Part of a small language model's weights: 10.3M parameters.
MLP neurons of a small language model. Each row is named by its layer, matrix (up: input weights) and neuron, and shows model dimensions 160-255. Each number is 128 + 24 x the weight over its row's rms, rounded and kept within 0 to 255. Numbers have three digits each.
A block is one neuron, or neurons of one layer that tend to fire together. After each block is what it responds to, as a language model described it from the Wikipedia text at the highest values.

L7.up80:148165122124147176115115130095140148129147174125134140112119090116132146133103158148148097128119107147108145123114126132133095177114116124152095139119148136105130184103108157169143162162162102122066109124131142146154167130112158159151156142179092120106135131132084112116176120132142119143
Split-off word fragments

L9.up128:147096131152135098179138150134085110142130117118126152113106109164144117134094149158152102142108127100168138126116148131115138124149101155099150136132095117074145138118151154156137154129087154111111103153117150131132109159157101137133088115141121149131104140141138146185150176159089172100
L9.up417:140100077142147118177138104096144173131111145096121123143129120119138118131129162135179104121094118111109143168120135131137141150105105117151154093123134155153134120137135156132108128139127165131114137114095146119122118127135145146120180120125138132124118107136097108135092135053100133125
L9.up472:164154131159102102119126121150127106136132121152102133075137084141115159165107143130126090092145129123147108134096107098146153123161142076187132141146121122079085160135138143141124115124113137098128158111157118105168142129154169116121169167102125121116119138112134164175128124146121109116
L9.up554:093141099125111123099119121154104097125153114105134144129120137148142174146151166107135096132121079117133126146100128127129141139157150137155130166146136131102127154097146125137114134147120136170171153110127110068154126122132094140165133159161141147081104128128097098121150120135132119072
L9.up615:146148111123135109110165123151075165114169134110123135103125139144128102117114108114105136112131129108092121146162106122095164141084212140112130082133169124126164163104121169145108098157102110088141127146141171105127137148127140123165168120135138144132133097107137097114125129129152163073
L9.up641:133119122152140125114149132124146119139120163121144112146126131157121106113087134124107114109168156133108170133100150125131122115137133138180090151122135121153147110161147133123143136106102128115151153104120126125107190108151134127109113101103127122144127110143093128153129107142137118114
L9.up864:103169115111120135115136105086138139135163114114108142109119140173124154172170182135111077135168100119102129069134106137136110108153094134169111158115127128103167139120111104150126121159144100164158086143132113125102119105126113145166092107156172151158106118122123154127181097157115172134
L9.up1007:168133113145130061114097130141125131142106141127154116118143119133115143128113137114104133146116105116151140138127121151107141156137109111106101084142158098121151122123102121125103160101050142143149124164111146157129116135164124137130180130153125128135101139130116079152174130077129112123
Name-initial R letter

L9.up42:103141135138160117082091103118097141135098134118121094092107139097122164156093157099074121133166072167127156112107144133113135104144117159130100133146156119143118127183178159109098158177121152122116070125141119125082096146128096131130101122131093099127123134116152145158107139118138138140
L9.up87:096133137109116087105116171118151101097120154102135134161120118128127129110171059120154143119084137142146157123131095116138164098131137151126110107138102116158086155123109142140106133149141149133128147120116126144116154143126116145120129096125115127130097126103166128130112145131142105139
L9.up123:124149133102142117124126064123128142149127116100134145131119189077153165108130111120145124105173164104113169155154134085162127108169108120122109146116121134138095091161134160124171084125156129108096124114132137156100090146141117106104131095106126135112116150081169104149142128102101151121
L9.up127:147126129134159119120154130127113142126114122117142113130113111146125141101126105125130117107133119132160142130139125135151135122153127175099112192133177125136107127148121142148129157147143090129102111151164140095146171123128119130142117094189146097121095134156161151149068143121150101085
L9.up208:119133120108100146130167128125154112123098121131093146117128159171112151069157103102123117128095120129098152124195137140143174137094123135095098136154148151186110146132147137168139108129130125128130125138150178099121131102106122118129110090143100142127120175108117119106114100117129132137
L9.up519:076144133092138163091104123153185091097110121132121124127132114138121179150109115140157096132150086135114130164156100134144113100127122092110105130124134168158138097127168112125125117137101150120137081095103121151134120133156160149129123119115142139120097103111145171104161104123148098145
L9.up672:082127129131167089099084119130107089136127145119108139148106152124067148181166120119155144136128160120147127079116139131134129132140120113126136201132148111100084149144134140121138119157100119128143156115107148134110097148112217151174137108087103147128122108148144097151095179089146126124
L9.up735:113119113089147121104119091111108104103117165143133113167135100119103138133125102100131106114118118123152117114114174156101100102086135100101102140171140158142091102147199165129126161155096117123120133102138141110072145107185153126108118156166121094081136149114116151092106139118136166180
Opening quote marks

L6.up52:095151099121132144151127116076068120139119095135152192105124104135120164128118118105074120122131092085134151145117143101146124126089097102125161085156117076140135127127117131118140132145144117096166116168139157125133116125071159092140134109177127084110128131127163131113105124061092130153
L6.up67:077125153113100118141171186131105164103153156138105126137079125129149164093092119157107131128147162087155153118126161163132145119084158123110176150132114132143141154104111105137123144141142142138100078090128098105093116144122113127112148145185129128115132130153103080109122162096122125137
L6.up203:177129064108095115106131169131118124164144176100152132079081132114098154138124139140113105104151122125146128117112128113117130122128089125155117129165106113164103140126187153101133122189157133134117151105127129076139155142121136153163127132165136137141109104155121131130122112139124163162
L6.up496:099158085082107096110093116090148095095147123142133147098124104144063184132161116138089145145144115156098105140125122092162190145102099111147130164165110058132107181090145152160143145146131082125138143094131102149154127127126135118116107167132146112125147136125151136096103096110122147136
L6.up553:099131085129106142113139143140087154147154174136144091142147101150085185105124100166135146142184148120149106134109134141157132131104103144156169132156152098140131091085115094125115122112149113122082107135151164136110136125109159162147094170120166107103158150143138106083151149123155155090
L6.up754:120114078115145119164102110117138089133140129142089126151145147153130132191112105178111114130138155119159139131156131111128071094148134106152134117160111124115133128142136159142113146125158105112133122120135116108142153140194131156160149136163136093129125137141170121128144130111113119074
L6.up845:099131141142145096148139131084109150155120119137118130144114102147147135118144129134155137117132111168149134120137125108164138146121088150133088113130169116147140136112084103146105103175095125111103162154093117119108112153149169177146139149166101109168153154131135157106132136105144095139
L6.up971:083164122118116141121107154150107143117154182094113165115113112110146141158148122115095130128122159139139107119070123143153135145203118169114137140182131133165126125146119138159136103144123100175109169106138164160141092171127164106096133157117147172156152159140134136111124100122130137091
Word-initial split pieces

L7.up444:108147172128117140104132132178153114151144159139125133136111110097125112153119081096098171114133149111133099150065148111163084113116145094127155130128119084127119138153093137150103072107139136116139121114122153137130142168121143121137134120151083129155105155120176077128105118124125112168
Phrase-opening quotes and word-starts

L9.up183:104158166109106142115097155129109124123117137136104170139105155101126135146138148107129147117107115099128140158098146085143130132134130138136101158133107181126131195099137160129152109127178145106110118161101157103126168098133152132093084113103085125085122123111159116093136140050107120113
L9.up234:105121103153099149095105153110126122118144144152119111165104113109099127143120107103111116116116099089125140105142132126122091110116196144135149161127171107127120143120153140098124152140163109108106134137135125146139107125104136083100134128121136097112162086138122132144130176094150108163
L9.up434:088112121105106119089152181118130186147138161154102156150117166125130112083106143101128115113120144134131084131089131103102169139189133121121142114158174126104126147146129116132125116122131137090151133127159107099149192115145146155096090169132098127112188132098111097111097131109130140107
L9.up582:105130103126095142125117114115124140182148125155112119111162132131114114133131124102166122072130141121138130109116151156167125111136125130134122124124161083147167170152165173137160147099142183122157108147089133073169136081126132122129115101163072123107097175111135109128115095123138095116
L9.up687:110111150115135159146139096149158103129119128095153136175115142123113142150090133111146102154126128147098123147078122139108087078129115117145143136133123137147115169129176155123160143123153157089096126149137152116099107116134129130131151137155164146142128125151123136148133120133170130117
L9.up703:085119145140089124112114155126127125143183124107112136149166167114152131176135069102170100113101154129168093126151144101118127177138085126126119142156145105149128145144103108128125140145145145116119172152141105116113151097100119130139151108111116191089104143123121158173099111100097139117
L9.up896:104137136121121144148039142097135121152100115117144071122140138108125111107128144126104139133100097112134138122132124117125129135130137178123152161155134126125094181127117116110137126114086139102097095126162149175123126115110136109082087162168098115081154173148134153138122130158090123123
L9.up908:165130164133108170131135089165115130113129103083140160126171201136161135152127131109133117176107152128103183072108106158104115147139121144128125152150096118108138182117104108101129099141138139119178140149123153117121143146136091124131104130119147136094129132097127113189132127137144143172
Name-start S, and, 's

L6.up37:113126135120118108129113124113099130106174114146128153137119090137147125157091156118073107133128096096093102079123097141130140093120146130100087146155140147150121119145107086155135141120133121093144161183123129134134127182112135139146124077152153148161145078104114112134108117168076124118
L6.up172:129120150131135137119078118108137130146115125080139092175093131153166135084069080136099127097115171121100125117115124142145094114140133100145120111135129113131163135139128144147136142146117150136113117122101117131143138118104101142130162140151102136124120102126143100143102118122126078053
L6.up283:130140098140100135156105142127128141120107160099137151097126133106090151108171097153125115090111163108122127136130133121171131125107150181127117145146161168142171128163117101136097159154062131101104097109102118122150136150090100115178165125115124164133134159141123127135114127136090136118
L6.up286:112090135121114130089157116122101148106109124128181139127135116126085130146141143124122117123115153154145147127103088126117112155142132119131124044102110171133147098097139150133143142103142156134114118123133126141142143106140134105122125122136143116096187128149083127171116120128120140155
L6.up426:172105129152120112167128138143124122141159134123144156116143168181069090093095159135112118112123119126108145124134134103122140153162142130122111104150136122157141111133101093137099098115170111107142109137156133091103145065157101067133163121128128141152182167141139130120164077165102120126
L6.up660:109121115102119136148112070104082132126148169121119175166122133132134160130090157112147049123119133102085115108179093096128158092099136133158089114117153107139195130077115100143131091150113131173157117127128141084129134137134104117117135138149118122092150105128134098120145121114087094116
L6.up719:114170121131138127166121118110100109127134100124113097129091150131105120128130081131132150162120125110135131101128130126092132173115157143074119130125150096143132141076130180167149161106163162117144137118132084112181131108172164077098149148118116120082138102074146075130133164088126119105
L6.up1021:124142131129164116131093101103164122150088144128124168141182118094131145113096155073136122106129140127136141114118112154137153088112149128145086147109141153132121121119119129137115165138076134146106105155130121130132099141097097120130165124136131145127098107187178109101170104109089100123
Mid-word given-name pieces

L6.up136:094136120156117129141203101153122123124183110165101117119095156162143141124129137128131111119126183126099161137169153150187131152115147125111115108148145111163120096092136131190161195145161126102130190128122113151129138137142084162120111085143121189093132153157135141150124163156105127116
L6.up151:144088078148095159105131131194169129117174153129090117140127128156121138096133128139097158109128112102121139134148129156099114109162143107143158134119157139122146102140121103131155124128122123131123173105112115114154162127113158100112131148149142105065126083111074122095111145129102185109
L6.up484:123130136105116114104138130117118144153121098129097132147120116120169121118112092112106106138113139103102098112105119124085103134132089171110151143138162144200146108153122144127147150160098150085145141099110117115121131103132108170146147171169161143112129148138119195143103142121164142140
L6.up666:136110127146085128200171100168117121158144144161104149130127109159137124107136142097127148138088103079116150157120125128149096095091152119089150103115131150108100106162133132159141136084132206109104105120113184136132120081152096097155132128142097124122105130133142109156144146104142124137
L6.up736:164170115104137123130147095091135131125143162124169109136110094121089153129084163115133132114131181127094085115135154156139109142118094106182158122125174099132128142085121160126117119111108145098118179099133117118118135103113138152126117097113131165075119076153119137135112115163145141134
L6.up874:118134080140128115139180108096138094147153095128131156155155138134137089135105126156113141144114112091104168110108166151125151115123103144115176136137164103117114088109122068117158108150113145158102130168115159119148104172150127129116138118134120124114133141180119120109098162117124126127
L6.up947:133123123135106140146180130126128125198157135126114120154114159145101155148114138127119131080127176105114100110130143128111149067163083136137177117143118114167142145153142155142152167144085135122061120131122124087143128140186124110137104169138133111149144132146106160148094130149086153107
L6.up1003:121121136135134140154131094100131099155114169156119170071088113152160138148158125102111116122105162091156128118130141163134103120108112117148144114146122145118157107103131130152131133120140119101111171152159167122113161105097147175145110090139089152098140145158113165074096166106128124088
Sentence adverbs

L9.up17:157119120120098152134169097121166122130147148097139085119146097139103161086111184154135135135133146078115141113103151115112054131102119139140107124127133133140125121123106144141131151153124129134143120150118125155165113139117128118145113117148145134101102121133095083138103101129178132134
L9.up63:125124134132109122158130080117152137122137169178116121189127095130143113084108134096112124113106140145155139111097162162133096127120107144118139134141182126154143115133101165139157138125115113141124138114045115120149126103122121165126099131164166146116113151144128103175121152116137127087
L9.up231:149152130128089098145141075160116127169118145146109136139107178139150112101130079128128093146138107166099103110111125144107112106065140147153154139117089127150143120134124153105169149124119111077142097141078124182153113112118135144109130138140126131110171142131127127122137125123117164124
L9.up418:119153133106102094097123100116139107129164121104137144158103122145128126125130126120132116107130135085127120125098137116153166084087135172091159151163106162120147126098108161158126139119151111156189148170098088149097140179097151138188127136156131129118130141152097109118137110133132147118
L9.up688:097100098131112088115171154133158132085130153161137141105108111130139117120104149144115115168095110116113172101101175102081092159142152096086108189127142134112089121125103182147139138102148154118106108140128112129138161127161110137126071120137097117115161131147133127163110142110128164140
L9.up821:133106130105135131169130108175114153131132089164123147124137082127192164128097168119104161135124129080114117151123148108124098118104125181158134151119128120099179109103120129142134128151083109115149090099118114171097146141118155110174088094110153164140099153131125101167100137122160093132
L9.up832:177126148112112105122156153160146171140129133132067133138091166138134125115119135146128134123114121113118131094117133141118136118172138164111140193092150161142132097084117136157150113148144110128151134148075115157124158124147138123157148172128103100118103110167118144097117104131148117066
L9.up872:098146085165117135156157135154135166114170130167106130107099120108121135109129115069110124161142150119130123176122148139117146154117158117143154181103155113105109139103145162141161137110143118086145104094112133135114109112138112129166093175137142089099128101089111124157098138119122130154
Mid-clause adverbs and auxiliaries

L7.up550:144114177110092092107140106132069160135142132128093153140109131131183119131092116132101130070111127128110120130126104118110075132139178122127098098126120157142106153074167176146148150143134143163191146126143144081106114167127120136143145137150151127145158143128116118130131115109126107091
Start of personal names

L6.up159:127114165137172134084122125125119131165141102134107116149151104061076123093112135132135116069108132120104106114105103168125128102166126144095165141125136108147119106153181144154099136114155137104125097121158156107122148116106143138116130111128116139119126106151141164156151203116129147141
L6.up380:106096084150120111138169114149102169095139120100127106159101073118101131103078123159129132121113117138096176136096107166135134131122111145157086164136108142150128147126098108156132132155146157133095154092129105145144125166116103121120152126148133158121154114132140110115108163120131129108
L6.up474:087068121115178114153151092111162134140091122133140089145144084131105130094141129170088128128121131121131113105104123130117109143114145141204122124135118107118158122143137128113085150181118150095134099085145090176133130130102147125126139131162156107129129177132192126136091153098124136133
L6.up586:135149151107121138134116139112118131115115173109115131103117095136163176123142140159151152144105095155108112124132134140123128085118116142077079132128100101092147140110091129129140158155071110110149143127182138105105122181100172175164113109147158091143102126095103128145152074112164175128
L6.up631:136096130152087137133111152139100089099135101108115096146141141139106170126134128132143095128094159164162141077183099155117167174131141133082159144118149135109167144059127128143149092136135126086135134110144150112097094142121174160148112150131140107075132129134128111118119133107085104085
L6.up745:110134125134141132184175116133139135140139098102100104115127170137153157092146161147103111131087112105121084178131143117059155102139129103137130143144176138082131143137115130124126161115105119119117131194077144128120131105129112088117102136166125133156152165128143127099075184122129127137
L6.up880:137126103140155142122108122112065117110134142118085105143124115090164119125156109148118118137124065103109150168149142110118108143125143144154104113113151101123145115111137142186149157130121130128139157131139127157111111161121112125126135120109178101170156144118128092123129140075128162152
L6.up926:121083149131113136128114158145145125158141119104080124137118085122133096095167161130074116100124147126142148150116146136107158093126158060151107147165135147162091134080136136123148130081113133127108096117123079162112145109129148131096139111140112147102093143093142159106127101111139186123
Early word-fragment continuation

L9.up24:151145126148117132116176127132085157131188123156131118123114107140122120098117155124101145134106134109114139134140168139130105090153116103131111126155106134145137152105121073124126113175161122107136127112101128155164133103086129141153196181187131081125132156124093122125135129148148104196
L9.up30:095186108112120106133125117103125109103110139135137140119139118159145145140101123178173132144143115098163105124126142134140120124111108140180156139187104123148124148099120140109085080168154099097117173154122136110137155115131109118162114143124125129120169127121161126101149124146066097113
L9.up314:177141140077088138117148129182092149111102116086139115119160134080128137082141136161111118117160099105148104104125138142111127139096113140107091164130090101136111162135123101102105097108112122157101133171122090153116119110087137155133137178139113104127096122173127127089114166091107131109
L9.up331:174164172126134173139123108132104161100104128127169107123136119154129111126077141162119111157143111121154109133107076147141125106133103090120111174113143134108124140118127131126156139117072162092103151155137123140090171111151124151131151127151119105113133147121111171134139153147105113125
L9.up407:144203111157098131157149142136133108085112111128181105121127132146104128184141152093159141125138123088134083099164109131122118129121086100121159087134155143163101136098144095110108122152116143117132111138150150149126142110154133130132138156149141096117136105151169138140170182103070134114
L9.up542:075137120101106104099151123119113159152128141123123109139157114142117116132134149164144107116117088147151114146166134114176120124157149147125104135131144103120118125117104108082193137167144074153069121127157127143108156104122115144147144098134137102111081156112109071155145142138094099123
L9.up551:124107142119091085144153087168140153168110178142128119126086088123132124102145171174149147117159114112129073123150156128109124140084139165102122065169106118148127141148132127134155123164132118100152092069138116133115134097162115140103126166120116111107140149084120144139110109149100139138
L9.up935:131133154058115142086122115113119136150159170118163096121140083106101178134141161138127123112145110092187134126082129166162150130157140157157147137128120154088121159093132104178109128137106119113114102127094122105138137112097124114122115124135176169120092107166150125086162144099115105116
Word-initial split d

L6.up89:086102095162124165138153151103142156167092134130137164133093150137155140181114119131103136118142126131187159171083141128137131129109141092147123135143131100135092136110139139115146109139128106137120079164123129114094120114130138150112130127127129147173153092113150136188057144112150175127
L6.up462:109121130093137157092143145159149139150073153162102121121103113114104126155099101157078125112149122093109131054162145104141102099148134118149168118141152124085162152132155116151096129095153149125106120117122131122129143138110110145166136142151136170157110139175150118121069154071115132138
L6.up520:139147163166132145103101174127135135135083159114096119119178103097150137132089113118125134096120122142135120123109121134111098137107124085099132120169157108139116118125103114118157144150115126127163150153182161096179157126118129094105118112120114115101151131141132127124104110091153134076
L6.up677:076100092122137140114098131111131134131138129073108166159117141125110121091153090117151064085085120144111109106109129151157114114105081138132174138135121089104138125113111161163127130154153132147092160153122139134153143184107120135112152145117122134119124129128125130168184163115139133137
L6.up744:112122129074102104124139136171102140151092165156122147148157090078133166132162135149128095137149099137097154145159098127174084095114171111144115139163153159135160168121166166102116102124114149153116141139112155106147142127131126114149144130114123149130160128100143090100096123097115136106
L6.up841:126118087177134117105141153144089127136105106144168129132101138136133130142169142179166080095098147118129145096119130121152116164155148070142100149153170152115129156100152052097147168111119133099120161170103130110179166122107112101138131139140115109128109110129117104095133109078094163148
L6.up942:112171127085118110162137168113115136193122118111168129113113103144160103136179142162156132072128133136096107134125165104108123088134101121158117120158129111073126135107144153146139181131122102125119154107132096156104155111118121072170109122151108136111125124122134094126112112134109161121
L6.up1009:128078113113141105128110125125141145127094134174135129132114154115137108108139121145156131154100116131156128151088162136107115148160148133111162130088106103112118118165136105099163097095180108106185116138122175106146178144124126117139139149159108139075134107140135098087117115091079110109
Determiner opening noun phrase

L7.up276:111126133166116116160129157125156126149143114122134113090152112156159149079118160174120096150186123137135155079103093130104117092105119098139153108133189097096160154124123148097115112119108149169170142108138124117148158102144154110096119133116134164158147140122129127157105115122120167173
Initial H or R pieces

L9.up5:118112113152155131127132156094113075133113114155129145118161154137164181124149140165099118165156157121164114114100123058146150142146135119127110114133164144180124139115137129080119118150124133109155152118139160148123142132125118132107106113140132078109102127123115122099126080146157124109
L9.up282:079096117120132094136139145147095154144132125146153118129114121137163135114088147119080157155151126096117111130134133118136129123150102115088126141114192118110136125113133141151127183145099120133100123074120172084145141141105123136155117169128170132148127112119090120156162140135160118138
L9.up316:127073139075083128140125142131120152126176139138103093115148137130128113110109118126141161095128156079118098110140110135131143140158148088093135133142141118119123177101173058113123166137135109122130108119131086067098142136107132154105154115127123144139142146170128154133142132127111131145
L9.up425:102116146149120163125105151126139119115109103147152154104104124139180163131113136149107141153167073137132067128113132108117131152095101131129125133113116147127108151109141119148188131143108148149111146159179101092143075151128113109102150127192146108094126147085157093145102139124144115121
L9.up541:089107163101110118116096142137129156117156113151141110125108159170081133159150080128127099092120182115129091105098129104170092088142141105096093125139152174102103135167119147120122131115110101083129162153137121118110094172100118137110170126131126121082089147168105102101106131146148173142
L9.up730:112134133117188139103148113157095105147123088121109148138196112122114161111149130135111179108137142127156143145131142116144156148106127122089108130138135135134122126144101111117167134114094116084158117098114149108092099116101106154164143118121125108126115170133108136137090146138159121150
L9.up774:102128131093146161114123121138120084131109142140149153130102128134137170143080134083117126176139090130142155159120132106080115129139141104112080150089112095122154147131151107137165097138099118126104106118122114127124130146132132129109161120091092104114141122137099115111131157116132136120
L9.up900:064135116080090177077132145193136127109127134131132147161147144136141167171108157102103163076109107122129122131115156084167121111117139089101122128130117144097166138106109108130162165109142099092170110130132113118132099135155123132146135133145116097105134148170137121190140120126148112124
Detached word-start space

L6.up154:135181128117099093114115134161142166133142071161131114142120144137120116112070119088116165134137126131132108125131121145092138130158163114141136158088137146131139111150125119133113115136115124096104143102170148104107113097126127123133137133111129158129109172149116114126127130160078125121
L6.up280:161122113087135182127088114122121139118117117110122143149143111154117172154090118114155129115148154092117084126124095091122111145072140148099128102128129125140161135140171142109151121128158140146150139120146135138121137122136097147128153117138179135156093154090115121107148141114080113144
L6.up340:088115114112166130144082125182132128140147142110152128128139127120154147153175113117111125176132120083109160128148166100116108145152134110159086153149138134091108118125157153142135132153115111123134149138146113137135160137113118085114126125144146099150127158161130117089101091082065090124
L6.up432:131138077093122123102084141095128125113134142133150146132129133077102110191158134112125117102098111137085153146065180173140113137109155187140152169123150093171136181149110106101166089108172123122136132127137146112130149129126110168108106116120108125109149134144136160156118131085112142127
L6.up658:143153149136143138102134102143132184118144100110113140129114085109117146136158151117113143120136102117123111120111119155129088121102120094086101141106136141128119157131126112138114084146106133152164153214130106136153146120134141168105145105170106155089106168154116143171121100110128172126
L6.up823:112135064093136136100124140096121161107128112109114173167165100132143164125155171123111128149137121083128086123164154119114154119158106121069125153073081121137140108140143161139106158135120115151148138141100072128128159127161117158133106095128121133144141157118097161152126124124130122146
L6.up860:095133127134104138109148159148149126133132118107153164116124136131153107119150121106102146137140140138119090107109127141147161159138150078140145161144116104112119116171140103078133067123150118130159080112116127121158123077139113168114149137168128126133148111140156132176156077130148148142
L6.up872:172150087115075122104074138110139123158135119166116115161124147105153115130139114127137137073110160114101080136146096111113104111099131122128120142162082133146128122126120142104170108128148150119132114139121143101076121095141143148120143122104156154147144144097120143169149121150118109097
Number-start space before dates

L7.up535:135067166124103114159062145118117144113161122124141109109139114135146113096127110125093143134129090138135099148108124122114114121146144157081142145165134146163112152152118131097117097163158113140164141139126146097140121105143140145170096123154121099060160165131124185123118119138120131116
Word-initial split fragments